MLP neurons of a small language model. Each row is named by its layer, matrix (down: output weights) and neuron, and shows model dimensions 160-255. Each number is 500 + 40 x the weight over its row's rms, rounded and kept within 0 to 999. Numbers have three digits each. A neuron's up and down rows have the sign that makes its largest values positive.
A block is one neuron, or neurons of one layer that tend to fire together. After each block is what it responds to, as a language model described it from the Wikipedia text at the highest values.

L5.down318:493447484467481540431502493512504472525481537550536516430498505552492475483443411488430462468469454520500514475447555563505516494526488447461476519502465546493555432477479450548494524525513523572540534482507588461465433554492497565510521464430507442559496460544473502526449500408557524560
L5.down326:476512473435415508541454559566486503485487638555572470432484472538538480428555471440501505459490512562447443442453436491479478553489523459504491471479475484431512499422515525460532528512486487493417538501498497487527530508539457522536485457450518509494526425491552545512479453520513546517
L5.down571:526537494487565499536457526474491493460513474472540473589492492515548545511442509531485514564485563510479501437488553481581530521509528597466528421528531424491487471438443467508509485477524512536452453502518525490519493467457479454463573516529482543548507464457458483531394521554468508513
L5.down626:519495535450505582521552479446446502523527459515456508497423542473474499403429493494491516491473471477484481546500528458521433504494529534439531447494444445499565511508572462506444528525510482454457535499466512556494479504518511532481450533495496482512503541435517431457472494407520432535
Nouns after "the/a/in" that open phrases ("in terms of", "with the help of", "long term", "rank"), word-initial fragments (resemb-, canc-, conf-), and en dashes.

L7.down681:529522480466422520506448461473421469487440464517478425526387487458547514486519545437534577517538537565494552534474526472517525457455483481540475448470472527528527513533513501497457452465475542503483517521463540595561500487522521471507479477470457484532504541500523463531486563467430467470
The newline after a new article's "= Title =" line, plus closing "==" or "===" of section headings such as Climate, Career, and 15th century.

L2.down53:471532492499457462535492495439566479538512546484483571483495491526513490441477501425494482533490507433518503545584462434531531408464440427564511505399578534559479591553480555585440440481581539546484380513429564460505454487469422519425420533513482479515431507485522515480560472476501489472
L2.down89:535462529468565523437504435476558497478545421534474482474502504596522519538500487532584563469502537441586557427418522563464443526504452546468541494499479486561489528468414462494495559544526437468602496464479552474490526544567477471473592476558531552455439514436489460557521436488529523517
L2.down132:528554505574435470518532472529516502518537427521470463510555523518457440585451486532565574436536561550485548457552475430424483513431571378547475493522523561466441540490500545492528483506524511471496494503522479469501460541466426511497437476549583505434560520534437480500531472539500513528
L2.down147:498501471522497573506541483538539434522561486562420515471523462565541511453505508520464508560505550455457433494548517479534530522583447484532520448500529523443453516552479458468429526518555482553562537471466524501495514520509554597419438492554494535510490523510552475471467515507541499481
L2.down161:516535540525547416522474518509494492493558447542527527492524582559508525581532491467501426531484443526533589463490468508498520502545563411482484482590546509458470539430426530505472434475384507516485528506551500398553486579459548537487479490463539472571437568537561551523471565501437492522
L2.down189:591475538494439537497540559494513461521479441522565446544484485505504453474488466517483553531517472539466467467500495492483444523542530480464463475508456569465472555437441482546442534447561553510572531478561538585438488471519591545507502425543510546529501439558580485499453524520481561498
L2.down230:517478571441479473457515553528515489453505597517568462547506546536532534516511491489457567523494453465482478521483508581527519540489413474504455531510496487445488455509496484414476482481552439534560538455488497532536526538484490477450515458565604506475504492542454585483492442484510503503
L2.down255:500523503491476583465484459521450522493477550495479577527366569475500507500541400475543521477511536458499444525563490568507489459473511572537553550461557493460485486502544479510462567547601486512525518517516533566439492439508475491540517498413537473530524492503488531441462500534509548459
L2.down319:556499514551536455524465552477454536467465468476542444453465526488481542563475420494528538391555521488552485449518492479521415493504534416451517557526449500502502508516486467508436496505493502548503569481472558390462473517525502471479496477470569446461518463526533521489536504523558550469
L2.down407:426518481520549425493527469476514493476449496466569481495481485541558490511499525486527485518515491523448521374459465516515417502518565547492489502518592476520475521425456505549538479430455511451536496548513528529494525543516498463478541472462604568496435468506464505501424431459510441506
L2.down412:469560495476479499506574504491460535467535476420503483529560507498586478471468541522446568454559543485454470558542515407484512515493516424525454503576515526479494473508501441461508481550474461448489460501507474449481562499605508540518380487475534583502571535475438480465428513484528491576
L2.down425:525458528529457502547463489549571476482605475554501442459526529531469513432535503480484423481479586483532588474525487490565515449548458418537493475542448475474464460482474477572497526512463456545555506459461540513501464520518513449456455457498445487484481494523515508456551631517516482499
L2.down483:539465509536493583483501515507513456520575492452496464468510511587485523531465502512454525467480554527538529474492586485483517560439538505513487531575508462547459485478483492538490500492466426434482552448544487539440520484441567491450420498532450560470444469533561487483486466441508470481
L2.down501:590535500440532558490531534537468489546457509545513426500636543513456462524518524471526504496525468482480526554454531448469526446468562350532513547552494494510475477514491469547499544540543473438506540544583465468497474485414567491466424525492491495524477497467514523496493527484473538476
L2.down711:519498502499531450525513505495524482482515458530490502542517541580517498526468444495483553486502474540443545487547538531476489515460497551497568525443503509530468474472462475413471497531504549434532547437530492548462498460591482561480577479487491517498407551507546569527498541479507527552
L2.down741:553601508532525526472500574426511457488466545481504493489506505542502521521584476514488448431515435464478463548525525482570481483518530480493513479443497478507498552545576536560503459511501473479523497497501480464597496576546450527520549484459521542476487484531429518501515543500495389420
Line-initial dashes opening later fields of infobox-style lists, such as Postal code, Binomial name and Clade in places and taxa; also author-abbreviation periods (Wollenw.), and loosely found, same, its in prose.

L5.down18:466515505477483481516582536497468486499480474474488504502541493495474509536471495500560491535465495475397470491561445476521509498556439425496469478440566437477470487479556566511589513505551492543465510515463540494516479458494492518489567485524506496458477485437538470431484456480475446561
L5.down44:479511474490496595585435490497421508478434438466510418444560520450484470480496499447408471467540476513484488576594504440511441522470565402524497506457477513454551476475469462514499536460524559524401468447515535542473442467490500411504535494552474483467516539558566474482527490445499465430
L5.down87:519470500544453481504502489509512448556580521638522509473546503560486476488503541562419500554505499489489528528557495545448516502456565620490588443541519507491519433473490563526463471504553542526501477535470494500510459548477467583530446524386499526509538493508477520473461546464495479492
L5.down662:504517574493474479535443506459517484520476521505440563529497437506544466488446502495542545544516456461476472494471494527468498429523542446570570474497544518518515513466478470530485539547526502516477497551555603513498441495505458509458473484507566456437515525480452501496503409499476437508
Generic nouns for an organization, place or group right after "the", often re-naming the article's subject: the school, the town, the band.

L2.down3:531462564510470473509481548446552438560586476525417529525521484476528371491504511433512516534474532551485516452469520539521502489604519557468506480419469480493484561521496423456471503438543517458512522471542462526461483581538514530456512561504468474478522501511451478451441540503516476492
L2.down5:541488571473501511493454559473531508464461490580488493508469534501589515465513533449553541522544535473487493596438498584516472537491528537541462522475522488506538506528489521376503491544542464430520532480477468534550577500522465472471489575484452467499418515410538483523549458454504498451
L2.down90:520473489460433525541562524488485473472531534562516502464418538534555529525494593456449527494471511514486472449444448465453536547396521527445450492564551497481409521481489499454435464515538476456558473477462533496539486534493459452448481507500484524461508544453508407561451506497527458496
L2.down142:407490543468500475490467536459568522518612466486472483519460504518504506510496518493488500468527513461448463466418548492477569531450470526512495520419530550517464536514465444524552544454512565551494534514503517515475486505515557499460500526483525519544467435424450529513483546475517488479
L2.down212:509479527591432571517552503485421476486516510517436525508452508524505501452483503548516489489540417456524559474472588473429508528515429535522552536560408558478523513478484464536425526522447535519518526437490516554454480489455500538417520497512476485488585408446563460453541430470464504556
L2.down250:545515490468466477498431507568537443499564527603518460537533512515455550470536505597575504555496498509463561483485563526517523467420464461541517501571484461501531502558502503466503539450491522505535516437538471497406468501465523523470330495517490478457526456511477496453452477537568430536
L2.down258:491503462464469485489467500419423424529470482539480559558586531458453421434451517521500504486493508478488539500481545499455434570545561427444533510517449484463414569532481505500461489501581417479539490506479533503412502486573514496490547461582492500497508508552472494465486422525559503502
L2.down263:506529514552509509450500514495475511451484459466488437515568513435546473503512516518558495452521525492533566568422513467525463455432452446530442621460537497537461573530548550528539519450439529526522538476508511480525523540520520485486540481481472514483460533519540507451539486511499499498
L2.down266:525516571465496474532508548519540490446527544531477417439458464491540471444478564518435487525555450540503547545544531523508441511443486476494467505535541524452513533472478487483568499521475492627484456524475512513562538509476532485490472444502450518558529533585533478477527521524495510575
L2.down368:554553517539506517471502527454483461489393542463485520519553450550520505510470465530535500533450497439441542482463540535495498486453505619522424507450488490454507537481452441499527476469541541534487539550446509521455407494454515559481499516519537532538526493456536471460515556573484538474
L2.down442:501500493569467476521478423446539486481476499461462507419511456474487436422527514540463543488500555505517474463545474472499538446512399592482469473475413525404533480528459551563417469541458510485505505479480457460507462515519475525525604486518512446490474530477493443480456476513504512473
L2.down461:503496444459499500500579556490502486475453559575526526508500486413551526508539538477501459479507414490438558481503484480444506536503564501464435504588509456522489513488455489453573530523510484559422541496456532422456462414548460520517512513518512469398490531518521541512511471505476516497
L2.down589:487468543476521562488417571537564508520513600480524490531507496516482523482472495546506487446513485461482469538381586557525455512494429442500469511428480533506431524483491510425492483500525528522540488476513507519481500421485578540498555524497532477495528462482521510482485455566528498519
L2.down701:547481517478500390444439533563450473487539442530575525514531471543483500481488540481500539564506512523529494460463527518478430523539510460469510504510493417463535553571544476490469489496481474432540507471514456442462538505444546497504505488451569517514432528582552537482464511531516509528
L2.down702:477498565474477524514468494447547488566441538477452430491420512597468499521452560469518508517505524511560545487508537626500542461555479382467457489477468429444552517541492496526517509497534502512492543557448457514537534569489517554492506485547387453489486529437543447478546540478483550551
L2.down706:472456562527512481508438449549495487481485550540528485516488473521535469420538470483514501565496418430483491501540532528555554518472462591477532481414495529546511483522489463479525438503451532569502475438576490519448482535537519416482517466497418509458514454485461470521504527511461524518
Nouns that introduce a number or measurement, above all "number" in chart phrases like "peaked at number 15", plus table headers and units (Pld, Top 40, kilometers, diameter).

L2.down61:485500476609553523493509557529561486442510463558531547497509535490476515508538553486480491525536502504448560452513478521434469533463523444495499497451509484540514440496508459543497605566487466553518566526487457550570549535496510451445441460519511482459493456514450558436491550528532581448
L2.down91:491565529451485480455533504466534512498492517526554450452567491581538501504521520501517539455476518425518464562571457452450522529480511387488466524572477451529492506477511464459609513539429548513485515422469482556549486492458477521470447515501512539510527499515491509449487437421461511510
L2.down97:498529496477447503504460517514526497485505504479502498508463448450561529512514448487534563433521511479481526485534454466427442453529531389492489564456424520482523447456488476423499519590404463517540576524468495484490591506466459506497507510459529464545472497558517442511502515433512502523
L2.down138:538469544494455527513561533551510481489453605492577539442539549481509495466501482543496513506419505471503483527461541549487550443436555387533520499543439510502489527495446474521433499534504465543540522540538445519548483554449454565465512477501471541460545548493470601476549551477446436521
L2.down154:503498507430496485538477512511483467567528539523492459491492504464444511565488492443395509429477462471498451560472504519408495514470558485515453412572530566504543485481490424494528496534526497503509550502493541465493435442506523484498497498516459512528492492436512478530517445492458508495
L2.down180:615503433514498524512501566519501520504505547538519538489496546455535439447503535471452478518556488488541522544479542437540493495514561399472464464541548444556565559483496565429421489544504523484467544529499494521497533503567494533468496480514560491500449491532458539467475505454564532440
L2.down201:483495452496431443474393495464507498461551444522586524476443538484484495484478544429488498502498463560512542491500533628496489503414536478541501487472493503538494535440506525486458534493531445509545471481456454481576536443535551496576521535507603486540472457545468530456515537491436489448
L2.down336:480539434464537486529526516448559468471563451537455529483396580472460473494541550516564452499493550540494575509516501549471517502459475529484526467468569488533461536497555516425479505543538542497487614491462504565518504545486531501556590499520518464541478523561530496520520494469522445461
L2.down396:460528543558479460596537550492495490574473530556559511435530482530535598475516468463470475496487444480506477517451576478510487507492529451503477464563511484470514486498551515481483518519432538567519514498512497443506479501516496587444390503520525547506445466497447542503542466497531459498
L2.down454:538455510516470521510504595545484497517468493524514521464583455576584537468496513524506488428482500465493539500494473430451516524430553398585468568655547447468519487462481465463474534464429449511524492476491459512500521475560479564494358540535494575484456546472511514520472461472485482495
L2.down475:522477518464488469539502556437431474484493547534526465501441526479584498508500464509521547519508448470515546459477494532498556491511473516405566524457490566470471499467480460455473500460480514502496480491527474531568538564525532487517608472496503464501470458531475485534521492430454439550
L2.down495:451499556456450451500487545508481531527522526484458450497411589485499418547539499597503474451481520490526483460533501596541439491517498624359520482440502574562515478479550433542493475496471454421428564531423489536474516465527492511470558585534509495491516505506552498517530539528528572455
L2.down541:445486471481486500504510456498536509448498446543523508503464515484497521502522534516440506407521429443545527548506497532480564488443513401514509444487482561542556537396523487440524507508464513490493468450506507549569440514489428549513556508548488541535548535491453541525580534472524508492
L2.down547:493553526479504483532527512485529457572508557497491477487537504540527589521535511522559559471508468560454518488482517523470469553517512472468511447533449491467465484452446536513453510439476494503512570461498407478525435570486465531487589470534479550503551542482526533541504533520424474525
L2.down590:522493477457465498488482504448563490500447564557437474466421467479505500472535562546535474419530438470493577510573499463533475445490470512483482463509444548541569461441529552464499507418489517516395505460533508496581549536569510495474538528512504540509444507466466535475563498488465415466
L2.down753:424523497475407450530543498483502520491547554517490467512545531569472499512543493495482558418481448489472549469534466468486508516471522447509465548457488494540520506458506443494498582491549432594512594483443527577513469473471541457500461494536539519476544501503486537423475477535457415578
Plural nouns for groups of people (women, men, children) and for time spans (years, season, months, age), plus middle pieces of Slavic surnames like -ov-, -š-.

L5.down162:438538495483535567488516563537494478521470507484436507512487522406500512480504515556503419511528559524456479461528504471498500485467441401523603557507520499516511559437514522455459456526480497473488477451544456507490512486516540504500565457561496485516475460505483533551497514585440554549
L5.down272:506546491532551491512490515476551452530505494517440446574582478511535528520456517533555507484464469475491516519484530411506510488500528541451525565434496447446470480459539454515529557560595528492468486486514505446469483422485480440526507554515513496440509523505542502534544527515485479471
L5.down513:523575503451474455475518582547495492488456527423507500502510617458532521498499476541488461550572563470497525489477507370479490540526455334465514444571472526479557581517433541452517487492479491507527545548455541475568478429465493488496492490481512476417478415544451493494498520508459473507
L5.down548:556460452494449480513487544473415453453507544513593444511428552522502510499453513496514518511506530494414478486475498496452471574523514369489518541506468455496542473476527498480594520520458448493567518428441523468548492517466492512519432525537542555450519473444494516507506503441445484482
Nouns for groups or kinds of people (people, members, women, band, group, those), often after "the" and before 's or of, e.g. People's Party.

L5.down72:534517489538490480516533471486506515423493485512570533493452473447536482498505437563509521442479484463493488481468500512525488511529545552521468600433472428490404539540487485455495535478490445473480527541494473483498503491524441499585529570508477545523531473557460510472573528535453473497
L5.down467:495488526551475431475527554549446524590470566570546494551513459548455538458572523501522504506534463492475511475492460554521503500518500604501436488494528471501458499487495467529519470468469495508485514522498492509599485518500504478494496479522502543463508460431472525559451475495417505507
L5.down581:460527500458430514462447466541476527480484500505562589515506437510497607512482487517516537532563496466466488481459476519454487572468581466503521471438515478447510488535451512456499474499501576498497509501521510538526432538516523611527481511481534491460478502465493527536496496494481466550
L5.down756:410493520517460525471512518501583477481479534507488465566508496540492452474485441533477464464511469496498489521597456512444459554494475483557449541517489494480411439517478483509471544598473485541489490488499535491474485512473467479434534525489499476464440540553526546561528453537435401544
Determiners that open a noun phrase, mostly sentence-initial These or This referring back to the prior sentence, also other, some, many, most.

L2.down103:454459536460509525462498624522505461460589566491499445461394482504524522488540538454538573530535569514491448554461523543519520473458534480527474534436488438492509500493509484496490520574551470469497540510513418511477473431560498517486591493517528460471456501441509552520528497438550486497
L2.down104:500512454441539492560525561467497451597497527514566476445431469487546515510561512488590569456512509536503529522525428519473523520462496557499468551459487458454447469552552523519502503427545463466568493555440480480482530574497556602498523505506448522490471542461543544450423430460429572554
L2.down200:486546483445432473423533508590507516533461560544488505530497475567497453476479542467515542507553544480511517486610455536487511478565530483601552452423549467473481478476459590508481452519538500465475475507511472401479510488506477532523519539488507465536426519542523501539482506534500488463
L2.down337:534511458488433486484496494462502449431515490503495485500606520504476464486524525505517502467488497568452510515516481505486538477486527335505511554633520529439449447487513455479541539523441515542470548494521488485503506518460518504540382442475541533556453519515429511524500499513451453520
L2.down340:512495462405445548498507506525474430524497543539515471544466565476564510472504491477564516462468499537461468450468499463464449531519562519551468528560456498483476493446491528501503515480506494455567513523489507485467501602552579508507521513559476491499493476476508493468489556556501438510
L2.down358:570522544513428481468504498486550492469486480532551508507571453461531517470460511525518485495550423496557532467464499475491484546459556342438499508567464462471491499459457566505468530519485539466526470514453596477456532474552523523510369529496564564541495495523525459456523518498431459521
L2.down405:486472467427503404519548494499563431451468522518483490531428546541522504503514485505522534542550485517488571522480574610517515449540540382572528509534536488511507485483452502464503420526526500478536481582557542547486471475529497494503559428503442496489454463452539520503586476423425413516
L2.down455:488523472555475474569536496502464540450532492560491511541550493544474489504506489572506464499511502523497494479454492506510516501508528544469474526493505510495541390491548506480546521455502558486470474608520528469448470463374516485511500494482507568497482536458457490512447494529555553500
L2.down497:481508419468504523500571528574438473507509489541532509502643504547539501491599413453468504472545489545523514518520531478513503507522528406467577482573490404433484461536483469500548457555478482564484528541470582450506495540481492500476361533484509518519444511471475569499488504518522511491
L2.down502:520526513482470559489471511563504437502556487471481469440582570472536495525480510486500469521519531549500501483466549539528420507462535540521508494628482411475485565554560521513465472519558434506448524495540470493471511491532563466455439497501507487489486448483553516508489441466456445503
L2.down509:612516454404476500505551515475519481581557546499441503505472506532512464535438461489519542555479533536529492471479483488531498445519538428533469479443504503480434446508473519469485522492534551515519493524514500435509547549490539494507603530509503543457482462501520521473500543503491426511
L2.down539:529478520500503491481527468541529526507473504484487509501494476565508431535524533524502537545505477508451528591545480480568520491501493412514545555558515494511441493526557506547557400505485546447485442497545487541474510552498393549463351458446451518547491537489462583516457500442520445495
L2.down548:439495452509508486490485532520577410493493524526502421490528517545501508503540567529535441530470458526475502507493540512489462514470532532491434496498448572487517464542507518478506496451497474571532461521521433558506461548571533522509529570397529505506470558514476588455612480498478492527
L2.down638:462533450479495450572479543503533517501532510494542487504475399478528526554541545488514489486505479536538467497570512528531403481497530454492464487493518517541578539494486549473506476463459471541451543547470514491542416532401574515466463505521511527527410521514487584575517571442423508515
L2.down649:450546452412455516502503508574503504553508514460487485522434465526530508486459500496565521470523558489541525565527475503502494470470508544541473542490530456503513484501459486482469525492491427508486468519484505481461503487531447528527550563522546488499382541509536507560496473553487480538
L2.down748:482501523438471487520583504550544470350516512459463441493463455485529487527504503493489453410520472538470457492508511542483541431562484470524477466536604467521491446480508498511568505510486503506514408501505482502520509569537575477464524501488541506492447503413526501524481437477458437453
Mostly "District" or "district" in names of electoral, court, school and historic districts, as in 38th District and Circuit Court for the District; also other category nouns such as war, year, season, Region.

L7.down215:510510480429472549512488495462530455592504487449444431570578481568509492457567428518481513521517504530533467508497500414518501442518527424501505542513488502483519462537456432554510506567522556486417563505401475516533446437551520469482363521499532504473464519413515517521502532469488452458
Fires on the token right after a full subject noun phrase, mostly modals (can, may, would, must) and word-start pieces like Inc, ex, conf.

L7.down233:571525502524483513569472486524514467454562504470554478499459432453526525472466529477526488453533508523548475514513531495490585536511470442485465491438512513489575484543591490558484500509458512551472502554534562527523497393586531463522494506509471465552492585566522526507498508523499500483
Adverbs and adverb-like words next to a verb or clause subject, such as still, typically, first, later, only, mainly.

L2.down129:500472600453485464472453566502536498487565516489457482469483458478503503522494447502471496500495527478468484487467514607457458511540499542509499356491498433494502443517434448454468423442509505545528579513547484475550526534451519439569487563534560498520543561476529509541525451491547488552
L2.down148:535465482527532539491530548463518490464518536502555496516422549509519523506527524467544517514459534478509502484424610513589476489496398563523510482465540387494513471565551444560488496453471529526512539507576443516487433515510490528497590465489464520483465536512479533468546516521461384589
L2.down172:585479539522516523559532561438493483517525510590522536442502490451512489524489474443473433499500447554535551503520544461557496515486550416482423494611467462472477468450480449515490518561540492474536446520449541499587511509485548443504516482500519491527506521457489517510542511521528517557
L2.down193:598536459459451566518477538411448489503542508487559424472524482536517518475509526483519516541517461486498510526469481524462474515364445389514580544541462561461519496462482484438419556548546534501510552523536497586441462517420514449485421502505525463507475467468505492454504494418469530582
L2.down235:541474481518507474450595489471527438505514442563485500496566484484502470469470457530551463519457468511516460495519532449505500503394467543483472539512472483533469544453506470458559532454435566491487554495536481552560491526556439434430426532507503478546546514495519480492456464408479529532
L2.down312:479470446463468556505507499599515485571487502496532483552501457445549527462489463522490528504503521454525536579435455529532537522573536466563417463525472507482517546529482490472477540531537493553452472437469438423491496511564516501484388487474426501525370524462551472435484439501527441564
L2.down360:564497520553467535466456570458449537571471508478530481498494507468525531482538490526530443523503462523582458614498518425467527553427530541495479549546443432469455527498558563548502455547521470471492501463584434421535499441536430469458573479546526500444571524542517526525547534523531532510
L2.down408:503537423533449480506553554473513543457607540453489514391560508498502501529461462497557504464531535566431469570588491501472543469498482341481479567508512486517518485507505498529513508549464444528492552554421514540464509470425461543490364501428485448516470525497500569532497490521554511524
L2.down409:469562467531479363481545533364433497529573479509479557506466525528456552487460500496469562550458488432453452533506589512499485546507494428505539493461478433503573565497464446490501478487459520500478529543486458503508572494545511462471514476537502481516476499480460528547505478437408479507
L2.down529:492508454541457522527488522465513491491412456504471416526471477492501449473473461467473514416492492463598373535401558452555523477527487559468479513557548449480498506523512519517471475475471496525457471500500435426558513476488530502493502545507474450497515567463496478509506471517502453553
L2.down530:531478500462495488468492431460526501487499487559492442537441509490491417550553464522540518504506516488486494518551535377503506452541509444499554455534549520438458526480515459543490502483566507523475514553482493539568544396575469505496543444461465459438450495483495474447493486444529431561
L2.down612:516508516465472503471480543481424450480560460441497510471526614553485428509476477475506462504466437464479497440512544566500481558477500461559557493418533514524423454514481500520543521503556550496545487482589416488493545488470482498527502489610513513518449542507563604467500499555446496550
L2.down642:520522468533498450503465518476531450504421483548554501505571535558426575487498483504514542491519489532494498443545433521528432574542521426450494474541504492524528554534465467454525570494561510433496519425529462526455501528481561558430531478521518473503454475502506467532550569537513498479
L2.down662:490469441509475448482493527508434453591519516444495443440523504493558487531522466519495547524475467478490478510525519519544484393492489581470528483509585463519484507528480547479506458499514511526508510541528491528493490501535547541576552428487506495477422543460455477443501544522496530507
L2.down665:444590486492565512490478539483494437449448506483421486454548521594514531498555547506584560509474522504552495482537500471430486518455447427471553506492563524502492539555481524542541451487485500432453544461521474499501516484587534496458470521481441530501461518509508530469499508488478450508
L2.down758:496555532461471525502523479497557505520545488498458495489601498578468460445515497478511502401558465489429510571512520579512465494453512381533521516504479430542463459509546473484481440546513522480495518518486521476450443529472532514441418504464536501602486506505410536406441513479493510565
Determiners like other, both, these, certain and modals may or can that open a clause, often before be or a plural noun; also World.

L2.down76:572449463499443473521514519500489500422482509481540421575413542512499540475489490489483526477475469477521528483457439444531556462550499528544490561461506495477530523493445486485527502525494437572549533529548557452530455461429528539483495435497520430545437524482453562506486533532503445514
L2.down169:469476525563474459514447563478486509442497499474515481518534470487484497478544474501507467514511531506516512464522532552519502516532391461435538495410508503467538423431485487551435500497493530508544472543499504523462522531495534527447512446510461460525549490496473425517570478504465437473
L2.down178:582511526478502549481465515603494559542559496498510473504522502487494513446529559502510498461492547541487567454501481568440429480586544566525465527461456417464509467479510465453438485518400506527536535484485432460504472523468538610457492520497497541479441405513511499503545453496490451511
L2.down223:474507563540420548538519467476531491481509455510453424481561471506558482518534487499488503468491558472462514485468489482525569586515533299479476563584437510564505526525512507554466441569463455540542516475528511452423506524531503523486435481480488469500505537548609531455524492541436581499
L2.down342:534503504581512551443553563545446469446470466539591484427586492563537470415468524559518495565505508480504527567464495491508570457526583480434503539531476503489523471505502574440512452520500442523499513565511506490502501526520543559509535442576427478473554503517470496499536500547409556478
L2.down433:531495513466510515504513480529490462490507531513488472440588493564532494491489534499497512498505476445463510460506530368469505512400555287527517515646504528475526521545529514505477534490467476519522494509497502474478502500494524484457394508516448529510518479516433535531446547564498514552
L2.down492:525513477468509562493557481390497471577522557470460472493425522534516501463437510511528537557483497490502545472506464491487533510490494584524514460513568504571449509471546464497480488601493496615481648544525464441496533505459488544498578510544544511453514439478450522506463550483480533478
L2.down498:471484503481510489520540536492463559472532531517494483558462548475506454476476492444473502450533503509571554509516538439511526433483445377473501507539528560517481462513474477492472526459470489584480493572449491480513529470469508507527496526513437506558590507536452522455487513541518487472
L2.down540:428470511510487472505593552525515485481546566509511399485574520495522464457448505513604496425555533470478493521519492494442504455464524459530436487590513579469462489445472455520517554522482478578554521587534439489485518501504509533542462524497533460490537541493445501473479512523413466489
L2.down577:540521516506468563504507537505512482470478527466535391500473475548446516524491505532505464530454498519489524522483489547524486445516502546530532495426532434439551493463436479526479437522490428483534489564531544536515524571536530556459683469544424475507548493492483491456541493441479464488
L2.down641:482521476516508455493484488477484531538496587508487529526562493474492471511507464500528493525538538523527461512543526535513567437451512432449564545505428476509479566507497573497481449563476438479540484538611456456462526533530415524506444452534485477511578455453394482539504544521460520485
L2.down651:542523549486532474513622510514489488551569486519461420524504590453474498464524532481512543523560426559519584548504490535494514439543506437530486505522496522485511531575569517458494529462519493472506485471519424508592429556475452499506578450539510511455501533463514543502436456451498481528
L2.down668:485510487491513502484567502487447475513490511466522473452450535437437455481535454482493483560483520504512538501513485511598475483521528444500461478515491478581504536532514480476470469589531527514452528523546511502505436479545470492503571467495467524564562495501425550489490545525532496454
L2.down683:480517550438507537581408580458489480517470491458528461550518517544515435512490454517542494485536477518460545521527415513512458471587489552448572485529485478529547497470445530491508472495536483516492476432528505469524504507465506452509536551510484537472505482531559399529457474528474544434
L2.down696:503455464517462498471547508455459463469524521495466458562492531564508507525466482483577461549422493467505525523469499484502505452471599499497519565545509484478525525475559493545567500510512516534438493542502437547535476522522506517502483473502374439524584511520520571460476497547451595479
L2.down737:557475499531486493503491472512558486412537485507544398454442465508448591461463506463439544546459525488492455522515458503518464570473560423501533555535506473545429501496476518458470517514533458619525520490488542543446461477560496531457411444504501497504554462499447554468553519491470462507
Opening word-piece of a longer word split into parts, mostly prefixes like re, ret, sub, att, as in ret-aliation, ret-rieve, ref-urbished.

L5.down91:511592497514519530471596577565449493553499507473525495542524487446487515474492519522501493520536471574543519490498514601436500478475525356537532506545478516462460503500448505504470578465470543534504488492542469504478525517489526449531371435503549482455485501521536537467483471484509430441
L5.down127:512525497422514558543450551439497499475493479534488509497478442424445552503540555479525516523441507548513485509509488546457495474519503504521514482446486521477506508519514475501523496463556495444584579533478455511471396499562528505504539444542505508471496481448545481517429408557520438470
L5.down253:504462516503534509423561508463519444462538469458541504562497518521511523516563569465492455528455602460487518457492428550472497496505558527450531476503490440577512471450556488508395503505493550497421514533516483474459471569498514509489543511547517479443464392500485575468493524477473542521
L5.down757:441487433513488488469403594523491440461478545485470520428528510514530509525460454467513486545496579452459519454513501517549491457497498448457498555496489573528510557434505488534466515530449492529495520531575495458553559490463495447495451435513530503474528489468430597545471521523524477531
Head words of quantity or determiner phrases that take a following complement, mostly number in a number of or one/A, plus table headers like Length.

L7.down393:474460496531503410445588532520562474456502458560477452450542483502563477475470493521482484517488498580457502559545553586475489488462547483491492474398505455484489470469518435528431453540519456449572557493471441443535523460576520523504517587450486504463464550493557522491532480523477452549
Time-unit nouns like days, weeks, years after a number or "several" in relative-time phrases such as "six days later", "several weeks before"; also scattered name fragments (Mar) and table headers (Candidate).